MLP neurons of a small language model. Each row is named by its layer, matrix (gate and up: input weights) and neuron, and shows model dimensions 0-191. Each number is 500 + 50 x the weight over its row's rms, rounded and kept within 0 to 999. Numbers have three digits each. A neuron's up and down rows have the sign that makes its largest values positive.
Before each neuron's rows, "fires after" lists the tokens most often just before its 100 highest values on Wikipedia text that the model never trained on; "fires on" lists the tokens most often at its 100 highest values on Wikipedia text that the model never trained on.

fires after: " B", " F", " G", " W", " V", " M"
fires on: "er", "il", "on", " |", "ch"
L10.gate418:474534496426576575487559489447598468552447543475606565481445470420505474511432498478406479488529418476494526487430547562525490528492541439537509503468500487492482419405400532473463545502502592519460546418467558418470567491496587459474510519546522556457470488496396525494473527525533479552504447595441546490432485519461558525546610504507560432446518524543442573517476473487562490569527488395561504497542538433494464516502504549524630488524493525571624516587449405540502432513474599551483510518475472542572444514459528408491398484477501546510429428481483421668523493510524473510
L10.up418:548561521510457515507463492540497503601600550484528506475472379521483555569455496395483414554551481534515525539467603468572530551583518520510491400461456526389411444526430533529487464423483553546583529550526480501499476514496456439556478563501512455419567545475487576456544540467505468533551453598516539529500486606408567479514422424523519491550496540578536502483545483534535413505532508436498587543508513456406449467477464526493544451486437440432512523524525484505595512550508527488543619563468488493462509406481433518460507617475491470497497450361481513471411554518456435392

fires after: " O", " A", " N", " n", " D", " G"
fires on: ".", "h", "'", "_{", "om", "w"
L10.gate441:471524418533549564447501541479440524549455445493551554479538594414535523430434494482479555429461539500500439567459555647550542569570401572444499541512504507428488524504497540381487496535420547494454506543513507522459442567502458465573436494575523498503454486608433524443619426486535343598481429450505569460500435557561447478536468444460495389531600574415466420505450458547479470453480495514474512479558487550534481530412501515596560462545540470513548489486465504468498513486466460546569513516501481468482552475484523491398372545478493515512499468505529588507474439549498531459
L10.up441:479500514530551508594620617554506425502448499446502444523488435561472532458455416484425552539557481488515530535550562531465512534533464545536462519456562430499530510587548444467539471546503479490445526485569529446480513536398495447443483494585391450431482482470512545535511526617498444575498499543510404493464491461543416574424467474464524452460508440619475487453457536437488495461500503438508559488464446551427430520579569519511530496470493526448484558350417454511452425509511547535513503398533543428394532522521518511470456391408486507513578554519544463534546544552508508575

fires after: " G", "z", " sub", "'", " B"
fires on: "al", "se", "air", "A", "er", "il"
L7.gate38:424519588530490480512461538453477550517569555493550510468454538464526493584527456531494377499498457519542499461499544545452500493656579449496470541504497477578471433468448488526503511499521489553559450520481595508534609563578487497511510504460531527580552502559533509580578478459491502548579423540382512437518451482487536492557535538446537510485479476445421461528523438481547468564535536460488557522609538472509458560484450572569460519521500465595507398515474380567541476573546484475478462490487435632623424529577418482465536542464556464475520542516532478582530511495426490532
L7.up38:487488549529536467540474560555454523534461577560541496474530547488464504472574515591556406445509476472599458493541572561491488431558593447467481541563401510580630432555431544427443530516443438480531461382443543513467556540462452587570501543419588549565575388539575571551475503500520534510509465516510449529453394453516559515440519476481434426472508514565517445574540475477456505531476503452477502456551541465406475591446488463387609612485568457491493457463481480508485513511520516483492537523447499511475479468493480409526480498431483449440565541555495515488544497473461430507

fires after: " in", "\"\n", " Mar", "\n", " Mon", " |"
fires on: "-", "it", "t", ",", "k", " "
L9.gate418:502472521490461527549492588541591583497532551499542542532483520409550543493464412539411461443440506497541487470482560479434511539524576467570496555478536550398433372352488536464542542495483534537399483556434511469451541474450467451624526519454425529523570464553493396461531511562450435592497572443434510475616457532563405475453504527555554496491534462483511472515439459501478451483515506486512490559586488533478443478543530551512494559459512502472466412585536521468481431552417505453531474505581443527441448552513546504506428546495550504543574526525515510525493563534376542354
L9.up418:509467466390423532486562555513459529415377477487474450472419484544533559494441480428557439551394466478540561509518429476430525449484544539497502453566496418571490590501397522505470479483554542499497428417461509482450458454527516495507493484518576509549454489537447526497472624461446580496477464462492489590498602535520487476585481453493443523584554556559504483658555604525450486473509478556553500429532469426462448572543450337496522501487516479530461595475421481487492452505576482535432452569468551496419523465498566567562389494527443604524462479446465468408489516507448470488

fires after: ":", " /", " (", " |", " ", " in"
fires on: " ", " (", "1"
L8.gate461:491489569549385519573526388468553630460538448509490470461425375466465465561472491502415557457481468415499573446476528477540416559469529527462488529479536487473468509459451385467402423497543460543548580462508579451487593524526507460458478485466491473532483523504462585470489541498552456430454594506529508513428455497458444421489567494525455461464570450466511481521530462478458527615458565403551491498451549535533488429440505479368441485396502488528496490548529424499497450590505422519496518549493555458517468487505460528527554490626483510512513500409535500440471580515533583573
L8.up461:468599450605458502572514450539450556531476466590489471543503475569565468481554559463508512462464441508413521437569559568536519407523474523475555510557494468546528439468502464406486527472393484518551503429420544432437477561574492513610439458468530479495474492491550564463506596508429481471589523482532588472475583452502418455436626436560494473507455555564593507475597511467495438484514516529444608435511475532424556485463458543404606475582492497566455506498493539567552433480530543563442469522513459438583492506532463520506484529417542554492492436558499469548494508431529532431

fires after: " y", " s", " M", ":", "y"
fires on: "ide", "ards", "ard", "0", "ars"
L2.gate681:509503493515469485586521474481565538383484408488514486491437581427528527423550543421534532552549431598500493553433501557435579454592453451492555473444481475439589478410454558547600420624453477485491510535455432497536626531547455457508571479451495586458586559427469541499568519528533471401462545478493420492400541483451572519503510556429475511507507489479476508529533434470440527498538434532590527448586453513448432546483440481540521526560536462559563532511410510427530540506527523481434543567472469549545505470497613430519467533494466496498495552494477505455539512530473482503
L2.up681:465406419436471526457558468419475444545512532506515444497550518480546511492466456586432530464469551470532521529486445415563435550476467527499476531485489460480437565462501451441462490509655490552537467496482455517571472510451427530431457500493447568401430460394488487577552481601511472405515508579470417468448504486559562510550505493493590404620449566504498575449601460539444582420428427493452478459520505510568525450494552515488465470421475538481481450598499509469549479504467482534428557467489537442473420436590565480505524511481531485531566455499510515455550395473541563505

fires after: " (", " c", " P", " \"", "-", " "
fires on: "th", "and", "anc", "ind", "w"
L9.gate687:480525480465416520489528551451442481506525543404568506416497574402534454496547475493503467445454485442481531549519487476612507514472495582503484483481566485369571476438521446433541465544510570474464425549537531564482585476500496442438538583574501420466518541607507487539544477503513467605481508458609457494364537438541509412508423513421548505512491468519471424495536470547596592531576537514545558422503460488479453502515502517536434496458468499561503403460491532474480508578546462548607538400488467493501482496543498511610502530557597553429462442520575422545441446511445490476
L9.up687:455579536535456524485555455440513412564447610431559512509503423566553512482441455482503471483512527497529511546493477491498438477454486564501445498568584464548563537519558575499493469466501494526442476546506621477596535494511464485410594563529499561499530520555508441505573544504542551523422519455517462556459464461535498508485472489518496476510513560452452380500530526497505516488499525484477481443436497413491521542511463526468488522499473485434532456490535446576462551463496509466469521423326534487447479491497509521479490513527627466504510558552529423521509465484417470405

fires after: "ra", "\n\n", " H", ".\n\n", " am", " |\n\n"
fires on: "==", "b", " of", "ind", "us"
L10.gate77:508614494555469546466497439495454519552426404475565611519562529502525492457428509449586641487458582488443517527535425473536504589541428439491518498544503625531491497531484603504530619540556499511458565483389507426544519418511425404529589498439517548570592506495455477515553506493508522477464519459500448517532483485481381453531504561467500509398576499499402571534470443516521488527461459484481561431516447411556496569538508441508454478487467578520550528578443531447478464419518443534431480480537513422540513434538528505506445449527510454518539528432523542454425518572543418499
L10.up77:580523425522466516485498478594474522513480478485495601480540561533496500516543488409461475428415577454537487568504433407479563521511537559501482594617427535410556548504546511503434457448550545514458468547487501487435422407502438506444564532546480420451505508520542464414564470533526601527551497442588421459408381463503422500576509644502455529536466510503511571460570451480481534606475406429490439523535519400476488474547552542540533486497393494506543465555483534547498433499427509486476520525547498451468488443577515596561449519578591525416484482507522518406506466489518496477

fires after: " K", " H", " T", " Sh", " Z", "ot"
fires on: "un", "ent", "oot", "ull", "ot", "ive"
L5.gate504:443599477577517550533541560492463556564508448456442522509537470475480518515589576552558485518441505454520502479481442507486484573456548576445555498408556432452588642450414484449587598463546408527486561536538417593561513441570477576506486474533477551510513517561446479486411451433485457508494565502557491531365437497540481502451530515537460485422509477436529580539477488482472568549526451476557518384543530472538545550435516570525531432486448540502453374473507566555547575475529470497515472489510543511451429497411484507516485553491477525525357521528452445528556461513464554531
L5.up504:449559514507490571540508434494428453462540556552580402574521456480478460434536489460467430464546633512484563478445450430498512442559515460551544592554510464477536545569547439481502531493467457538473575467498402471481488542553590508379524556535449417506473457503606431538443478510472533469506597573535425522485529612572430457450581501540451504463499564477422475438442491430512599602447521459514491551537479567571550577563494507432491530468554519458581538488535491465446521535491513584527511484471473368449624570478524474490524486515489468424586513549394560581555506511415421498

fires after: " s", " f", " m", " r"
fires on: "ather", "on", "==\n", "en", " dis", "ug"
L5.gate21:473460521490563511481469453521638513477449525431630509463482434442552444509524445422547552459469536498447439458465550590508456507443469474449499566597473455471467398488488506466527450436529527500495527500524530563473595543466462511493576489468464537443550512416431563470519539551414440513520516534476466560542434611493544522492574643479621593495580562486447589476540498561543429530590500473534448569550537588470483442472486473430398543513422488510549576520422587580412456514458403478476514498525525472501576444548556494560379520501496512558526496517513520460407531544489444409
L5.up21:478537528518445540484366486441473464535498534555412496472501470556479446570528427446534478440578497545499539518517544497484419554385413464591503433511491610562533444418542538529397522465475486523485490531543607558484466569516479478508532539482582489532449525555504457513421512426522474525507431478394589436479459541496462429492423497457495536527495450523542559508491483473479439545553474549557503511478605549470514558463551435509432476539513600476504478488492445530543483464541468507544488597540508476457563490458548634595414537439503514510526540463465599515502598487536433513

fires after: ".\n\n", " re", "\n\n"
fires on: "==", "fer", "m"
L9.gate339:500500499486409445540477463452528567593394509468496486545481525562466502445497529518447564449392528537478508432516481402494443588468505462529382562557523520466499447438471495590475540501532422499501420433433543516519413472451573494511473442474470607499522520525533528489527564465486556512593473572514535619497490535416533450493392493534474431581474494557515474472503426437455479490440429522447543502491516551564503567473521501537510477549511588514523455510408493416472358486475446468475422501405394528543514456521566501372421542587481443400502506480484511471494610526490589460
L9.up339:484443414593499555555440383517549553501517484513522494523444525525450472428440532522457437500449449512398525440461465513518419508530527559469472571576570515522543410504419492528467472521520423535550413490485539615428480391500503494490501519454546498473442428426523457379474503498591563461502464426393591437442434432424466484606509511538532493506474554554511496470526480522483430457534521533455543498468538512597457498505461520503598501411568423544507512485459425478404447567481576513466495524491426557486480455561516521479384421507462453523509517483478469529514527497457498527

fires after: " M", " m", "m", "us", "M"
fires on: "ical", "ary", "ic", "ass", "ot", " app"
L2.gate39:491565514550560476589535493519533490551532473553531445545500590447488380450496504451477504560528492484515478477535436472493391518496516399479479501482513521433519539521553432401496421496463582534473442516460437560470530470445500450483561485527414459503592486475476438546425549554347531461473547490426438519526496533492468552489484481445451476461464559500468492426456586497564502565500522491551587489649554386466475425538491510549460515455442531619516568391505511491515517623518421541459509533488514521501605589539435526482509528444440486459444443562511565547425492504484543474
L2.up39:446518431525481576486485501537466535495560438401476580474448539516632554428543488516530560577523476461476494550527528474428435603470485531481446497526404454535514463527439586450427480516566530525490589442576474473503444490477640429520566486509547518521495520380415531583532562532493511500431501561555484439547528459536561571514550512500512540507485519466459588508519561485476475489491529408570466453489541441492519520522515472534533476540493463499509446507614505470481485509518489500465450533453546519532557494512637503479447462549523585583468535520523402539577465523559497489

fires after: " w", " n", "ct", " St", " st", " d"
fires on: "od", "ure", "et", "ent", "ations", "um"
L2.gate536:467459387496424478463461470514574557454431532525503499579521481534502514470521505476457469457437537455515521463623457473458522460462475500501570588527625537408441469547489557449504536506482582518580485438497534443509466513446508507469481560524443548528569463440587511602491482463511539459419459403466491489511385538513500496447455591418487467479552542584483413521436505507525521574468453498494453496541496506430500468437492443424433494523487478523429528487556596560495472439585474472489433531510497517490520445496504478525575484628547568536432384457476655489508505467462526436
L2.up536:532440605503474468458517487547517478546495430489417539527487476597502475491398445511521540561502579467540492450445460473473482476450528366473539485470499454510461547499476531516439514518516386480472543511522501558548440601476457564528494625582436475469521504531490465469573489505528452401607494539445546444486510483468572512502545455466521533476457485543503468520502497457571482507464552512593499532577516446479499431420547554504513424509458494520512454519471482482525471491499506495438483433497560504374513596428435418425541445466505343510534396459459528477573473433470535574

fires after: "ra", " n", "r", "n", "pr", " sp"
fires on: "orth", "own", "ig", "iv", "el", "ent"
L2.gate355:471547469469468549436443480573505573462514482513561459541513430515459451453532543418491429438480571523529465529482482549548440461565526442511469558498458537557509423507545493540558572503543543522455560490560553409543511512470509495504566511542513394424525495645468486535552459441456509508528512487492550514491537479506495599507546565422442512483559463427525592465523401531494494417442444519473575516480557537461502453426351525500520581579415380533528516459479529351534547390532583460411483507502493463564496512496414411530487421439509397529583521451504521529401450497530427532
L2.up355:564550454539477518505575506506567620498479419461510496486541504496431453460640552554553407485494634499474418532506468519545537546431431471492430534470465533540484483527530559502484521516557468526455484550478460504517474512516522488580432428501470443530432475460450531543537487449561404506454524468560479441493361434535556566467507474442502521339543512404574504555500457496495529577500440507422507447487548461544478515477445468504486497531557502441481531514574509566526540517515523512457465503550504370557439459414501484536427476523515515434516596489535553581572493460524356463

fires after: " ", " in", "In"
fires on: "201", "197", "191", "196"
L12.gate87:477531523449534516511436572396551511550426531484513548526488455489557645509526497527431411483476461566427545574562530404543517572402446579524567439586527569532513503492553511571472474516543481523409596470487376498502421562458529528576418588454514551438546534437410543412488545414528445456484452485395525577583529513399546493506494498474554401476573498482500484521534520485479585508583468460535505511505506504523530540571566537425505548558445458498451433517432615415523441469550489519455513566530421477540533446517529494435536547489539496445506440600551478494503536568402523467
L12.up87:560440570422576503491499436522530449514472444566465413521453546495480488465427569463512553446505458454441491532455514512498577519491532493451488492541454557462485591544489493517556600454514437462536469405538483468541570543570582496480552404593475473532532476416527540408420448456458454496542453380444445475533549547478559585521466428569559485504512517501515500516442502502455506467463458448484398526499480628529598554459467572429581550546507550521581497408428462448432448559458529483545522432577477419530564579543442517536496558456586478514508503542486474560564403606503544506

fires after: " |", "″N", ";", "m", " Q", "°N"
fires on: " ", " (", "ab", " ro"
L8.gate96:475536447509489457630470554472498640541546500530382456537412526501477435471503508549492460431499540445533434467532536476549556596538565516481557469516507459474400452437455470505539457471572442484590568493560488577488588473573488444545515425544402540486535447497485518470529500416510472506379548436438455395490480501480406542442556488492506506580485515403535626544505516585464449576480481559558519442433479489551518474485566441483533423464504499570460373413470484513453411585538485433544515456378500461490551386453444517520546561592418484492528487509460419502511483550554520401
L8.up96:479455552505501465441497484431480421564449461436407462487581461539600587552362537451476439529514482558540563500474441516435502484455530548522425508558529522486506570482454531431379416537554490486488530597528475554561404543493382500560464390481449500465470466485477473482535520480437481454554476499480568485529435535475544571577486467468487520553503595494455497499589531545531618511568485552483574486485535573551482517501470503529504479575437510508574496509568418513463565467549552459352597476428449526661490557519415563512516437489430489511551579542499494397484494422525507538

fires after: " R", " C", "u", " r", "R"
fires on: "z", "u", "h", "ic", "ro", "ad"
L10.gate583:418577538470478583456524525523490417566586467497489495431519503472545502408524478499486515466522485520534515439464593458533493587470418531464374488488473479502503472509511481499452613464530490508415475464473488565508535460461507495575473555489485489398516472437438560539451523506598521528549386487496382568494601452534389443588473468490576509473462494528484511442433518590491594549551496576483437446498582595503530551520475478461519462595527525501522532524520373539494412451533570587471416544505489460469496463477525422459558511473500523463484490468515535528477489511494514545
L10.up583:481532536480521475497517488506516489521433450488527540427474498505480597518579471483554522525539532470495507526519558446529519518546500480556497545510550442442425540519540498397586466625483476536537448480491556569506540547634560464544501512488438429426521474460550631384454488481502469514440525531662431505474432500571492556471445445485585500449557481425505406488474531565450504486556529534462591580487520448498519383546490477487556476568466470543584480476562431595480444567486493493429513498560516409484607598507444436525555436459445425420467389553506535456568467480510429485

fires after: " H", " B", " v", " G", " A", " J"
fires on: ".", "i", " of", "osp", "h", "on"
L10.gate221:462525539455485560468507503525507561507582508516581481485433541494559504564535588500463492431528492533495560463431568468431519672509553481450431473502527519468441479366459500450541451555529497580499481476507485552485469500510495503511483395552517407467527436519504456445531535591517394553437378475573481515481509486502497521430494550502574342540514463442533437515475529473527522471539452409560532369518448480574475446455489533518587519448420581551583515500493486478449447512411557433491508389477494519536495436538475469470484511566417505529514342533469499464467561630414478516
L10.up221:439487572491570479490560497537534419581451483491548467546514502495527510514496575514475578458460496453463469472579544508583603515456456483482531559588545439445515436579503474460421486527478533493558522495543638441510468512441510517494498594475515525523473507541510477509454440456392433549413503581585507470497348485558476526499573506479521465574534476503409439431506636536493491501531526443554472408467593540606476493463501568443463443475398443499464468445470493552508517582554485440499484500478572531558544564495530536562483511489516380545560648476556531535445508521535583424

fires after: " b", " con", " ab", "r", " sp", " conc"
fires on: "stru", "ig", "ent", "ran", "v", "st"
L10.gate667:479509378561521557432406483467522510506451529445540419454471506499434519458503522396535521455504460498506431561585417418612496459486384500504465567435565463493512453494436565489508515462527581512392539520468450557468489493462466492528485439566510515455477550532458498554519478546492529498510466532538513627511474526468444461517564530539471464477583456538553528484428503582538440541573483654531556513552529421564512464482370536464523511542516508593458493551410474491526449535534489513428469382550485528479504463566559507507503479351532512457494575472593410452465482565502526512
L10.up667:550525465553548488507469553436577459534436485514550412518526482612491485457545500511469533472469504499516376581533416498535474451400485538550529579516561554588507480481452501446509548511546451457451548471497572598530403451473564418521505466536553496443428566461516540502473472569492589581479423533534508629513474523462452431527481513477472520558572521496591499441403496476426496454516538570540438504533591380547563524488457547553593604537496430522505545489467511486536453444597476501415508473514533510482523455461530517448455510472544467533530529485498439515563561550485484445

fires after: " w", "w", " st", " St", " f", "200"
fires on: "ent", "ind", "ide", "ill", "ail", "ir"
L2.gate58:579495518532507394495481493496504455566458494564540468462508491529533485536492398372450465451500468504457538501491454514540498461533430469432531502486454615453369487537501441445429533515496624471524470487447501452580556573527575465478531456479403609503530573529478480465510455500489497536536427463452517497436612514510429402433444478507512448438424567557541496618429542474546480428513440483490557527556580489510512498413450462514526466568456416558486567497511537470521480519577531489473589450518543552402573545581471556593532471475588473435477502443484529475494472562445506516
L2.up58:479557501570494509533462461560498502477544601573483525637591619555562472535456496466500526566543584556523454510504546510442601518522546497486535509557634529488519417515501466567444509458455510534538529568462516563478519475384546525484554448558487481450507428490478467370566485528512581431466557412521509551501505553519597413543467505478512543558506486551542422465475551504453556504579577579511521442620447428500466479551495588477460451501601480506465514511486498444562563390475588503501483515482475540500515538508431445452488511507416501465653548519451618512506466475482488473

fires after: " ", "–", " (", "H", " H"
fires on: "198", "199", "201", "197", "istory", "200"
L8.gate181:489388503493439536453477565426442490491444504627611553541491410510509456493487412585528505446495516508597533520562375451495439522545492584432548544469445491511485469505421532375479504444433485553470472545501481593478537454626451477526386510475566488483425508544483516468430453417504421490469566496568546551514493515489514454597524490608493499524501409460493462540439522447541516479462458519547446431512562604572477458392484543450564466443583419549507509527467544503508529448551402498492565527509514379575528436451510500491456532430431504544527499537580456541519536583528487498
L8.up181:592514502455563481462537493454562489424526473468431514532474504489452518489441407503479532476574454498506517548481541526439582556566573477554498542597425480462450431493536638454498549494590573515503428414461425463488506493539529447442440601433470591434489451519528519448429522561498440467478483420488477501610460556533475545495463426508505447531551451546498585603523526546536590492487420371548468540421469515475479481444503479554520612426584453433431524374457473427529512556466554483537555458578555427432458583542500508539488470509493487499478535500548478591443544437457543428

fires after: " |\n", "ore", " Award", ";", "A"
fires on: "|", " Best", "-", " at", " for"
L8.gate427:498555483640523547494563520574508504521441457474503474454514456435505505465532468518560511563471524417431510407483440462551507526552563497411503557563509590536466420533480423499480653550556498496565575575439511560614498508566504525432535481547480575483500465483479499535643543554447500457530544510443522517465509480486499489447512515453545499478494487491448435479439469526493461456489463413522485504558440479456446470404473573452505430463557496561519528556532501514476494545459568435472485441442476453442387499435432521495342485477399543490493514451481418609517558466464485478
L8.up427:416424516474528465549542534517458493481515497475531495544488537488479537502473479443532481517530510491428382540527531531632569601498478505479489453576417567541539459414529587568466540532487495513494453441574545496426524511422487416485565494475431423553471585442469382542539484496452399385508457543512467530493603527452505565469439459480516519414533442509548413474585566474527523520539565518517509558469446507488467610560456469501517453532609367558519412455508466521595453447442507548436530525474398507499563498432493530589582577532558559404456568524478488547593515543575484501

fires after: " Y", " J", " n", " W", " S", ","
fires on: "on", "as", " during", "eg", " until", "ince"
L2.gate507:496529481515402488625566478504498556460460539514548507472470481449477498555576445503515504484506519499455529531449588517477458545474440586492557485435419528548397413498533484456515542520496512511586611475401537448515483504392439492388473515599447459462419541508474456382502551444482499552482506454532462481485558526554428447482458512583524493521482514407524528516483473556464490456470535519534470527458569508473545429530477480508498522507509510550497513398537639452480564492493459401543485504512450479455428486528469529571500457439575594519536514476499403511549489488472527450
L2.up507:426525487596503512593562477548491520510478444505526559483525500571562450576479471488572484507493514449458543520508468440479437492362492494473488577574536530455528581481481586480459555457535381510578542447446399482562451450458437404464385515479480397508446447454450522492528564523563408528499578578465488451558570497530525539545555499506536458563468509526534473584485492482562527511493629490590482536509485529481492412451472480556550476526491524557484512484499423535502477484587498520532435542462532508427488364472509490517486482464559573512560484356489495518608475470592456464

fires after: " |\n", "\n", "le"
fires on: "|", "-", " in", "4", " of"
L8.gate274:472466527573515544403536467522575511477534589456474554487543531427438506393587438408462568461499571501460542516488476452544550584494532488426547580484523503419502433485465413489458603471561520492468603561576460535572510553539522482501519476489497448489483493543554535519535505478410475468541529516545460558439426509509433508423592473470507493490498607458423428584549422493507599527472510509478491458500564414483474547379525486496462502473568563556578584519494447478493509504448438475517483518480487528410432514480534504627433452559470475477534484491475548491463415462466488553
L8.up274:476521473476468413500508460524529517462528496466468529463479542447560531426605554457490493572451438538532527586523464456479464486451497463472443440533408580502399421511556472491528502532473471514526588537649441527542508456525513524453561533543532439517492512416489529556505497461487508502406574504576588510503474512387474495511419551394541460567470533443571499467589527497507555566521529562519544441509503504387484580410576480478512525508531546449528522507502543549559500444391522501401457482576476493535436576461559497529526485463482515545547583530523497522475560471478527422

fires after: ";", " for", " |", " is", "ur"
fires on: " ", "s", "c", "av", "g", "p"
L12.gate587:517485514486557521575550491475461461509520594507463430450501531495456490494541465494457490536515450484508446498511412503472517442507472512542472524475587406470443482628480572460496475556475469552554510668491601580447465550476524563564489484584433432456542510539553504514527498516484500485462429498486503415507491600430494531503516459495552376483486486518544466557456427531638477395490486611570547438492513496388465515499409398461524512552504418518518615515594503507536489541549489453488366550426484521562488496513475572560531495446479423505489495525505484460525478441485495509
L12.up587:470546559530577493510521451532469486498504508479495513477556457487498505518481625550557554552488373517462491474439543486466395528449506524506559506453507454581444465506577434518489494478447529475534424535503496482530500619435397541489486426537555496486509543497472539506491572487454527428511458546639410429475465445518495496470416437557572442486517414493457488620506557514524506554509535478433456493466438583590494392571505503534472437437518424497424475444431432556489510528543502430449538503531427497484410520471598551409510452486489532574451462503507387509369491630558522538

fires after: " m", " M", " H", " D", "av"
fires on: "ies", "us", "is", " D", "ake", "D"
L5.gate209:497505514489454554516566514485467540526584414559580541435484471465563469433626554492580545515507497539524527480398460538510432580464488497528503446473543505530418557546511509526462577512536445554445385496525525525511556535527528531474491479510610389524535509495475587517517441527426448477453567502489458544426524518439475451531493548499484370525615568517513493425458454434455517421514458411590494452499442521496562487426478507499483411527509503536597493597500492526527477482430505540494496526462585492467474542497493410573455546534469462493451529585497555488520479474502501544
L5.up209:568431467484498535480552542470541447498581479529451494489424533553534531431489464495477583483534517525585537556513409525408555484463542592549461529449628528462506444534434551511418562503507475487502418503538541539575560499502529499447491597501629522553534491446540546534499434513373492545528516451484476593395522569461607484496516461456448507597562533577482511445498556491532534428507499579478470476454429598602562596356472563549538472501460569404474544509549473432593399544551458540514441473499562479506495535470478570530485501520504486529568531423508567438544427542528449520

fires after: " N", " (", " n", "Th", "N", " Th"
fires on: "is", "on", "a", "as", "out", "ew"
L2.gate210:533569453563483478446483498435469482474425498455623522467481540510552465567450481475572528469435471499535514520495481451581458496454472539520502543562478473449493635619487552441508557541557421529420466541431404500455522464522546404530434456509534488549457469536455500495468361439385523606515501607447447607516494440523497554478458399508455463544497484548522381476457503465515531472527474457485517476504515453486524426489572481495537534522598508441424521562578505435543393560583531498539575408543475446514490476380498543521540515413493500512478508428537462493535528526381448478
L2.up210:406512471456520481515579483563529535534451532598537516531452516544462495427556559495544464490532497467563571496485584510492473522476459595546550462434437532555488461496456594484483497410575492544405412487444634449520557540519459451458537508522557428464542482494478456495552553513401543517478534510515562483534432506443564481429500533520518522559504535426506468545601418595569537547419459468528586539477448395578494506389478535541481446565509479492461517551578494604484577468539536508542537559478515519479533465448551465446481553576505507445489604465454494540506452524406482551

fires after: " w", " W", " Y", "w", " Ch", "y"
fires on: "ug", "ard", "im", "ind", "et", "ire"
L2.gate120:540495459492480460532517521476435499457460460479503507516592403585507555511560432446427450522434372535432463397448512531547420445462540483498539605476468631538477538488386501454434467510571519511552506579482515502488437498596460518443535536524365537536596489460542522546501487494615448416422500492526477535514335445467494504511478500510539491511448467496538499508439516526552471482463539433484434532497549447419439522518433522450470573434441463497462431503407411484439532541556499493562560467460521465412547495562461511527425473529462562554534558556445397471494386538484477389
L2.up120:524523440430500484510556510548490469533435454512494482463529580407434531470537498489472606480464477407551493529458554504548519545540588525589504513500471511431481536461524533607457462501501440484484572488464490447469517600558467461422542517504509508530515486519526558450497438404471528544488453472571509515503438561473507463525495520561562533576535582479495433358419521544508518516471436475492433551532545470461522510456512445477503469535439569501485526439428513503526654453591631377581577569546506525444419536482501537531486437454498448444410579585442508466428442494449447487

fires after: " B", " M", " m", "i", "M"
fires on: "ot", "ost"
L6.gate26:554550483499559541534487452479446523488509485517517524471516446470465474369476494477550531504427386512479498505463544599446458548542474468453484435518503520535569583525509519487496576541504569528491446574452497547475586494564517455501472540430489480512504557431503504472492606561397397586401598475486451467391568512538528437477548543460558465507432488432476503510494519444436444574436506396512440505436524548516487449464512481485483503518496453526389469526520485462530522453501434464526548547459503448474659508507458467565537493554478440504536399458478535488503535449437456515
L6.up26:437492441538454478469531553440549557573476532471538424576422558514609536597523458470518510472488510458399541450467571486500467485562520570619510575445505437460566499609542501474394424480545439480506468537576505494488427472504518425495534554471500440594548543519492530458481489413538388499569466500550438475577441503571445546484514514441547434451548532549433450496523514480462569428491466601547469513490568449486481506513462529586488493436461444501518430419448438535380465505525521551489548542382523493584540525479503512496466451451455488482545565480538492574569489408564471462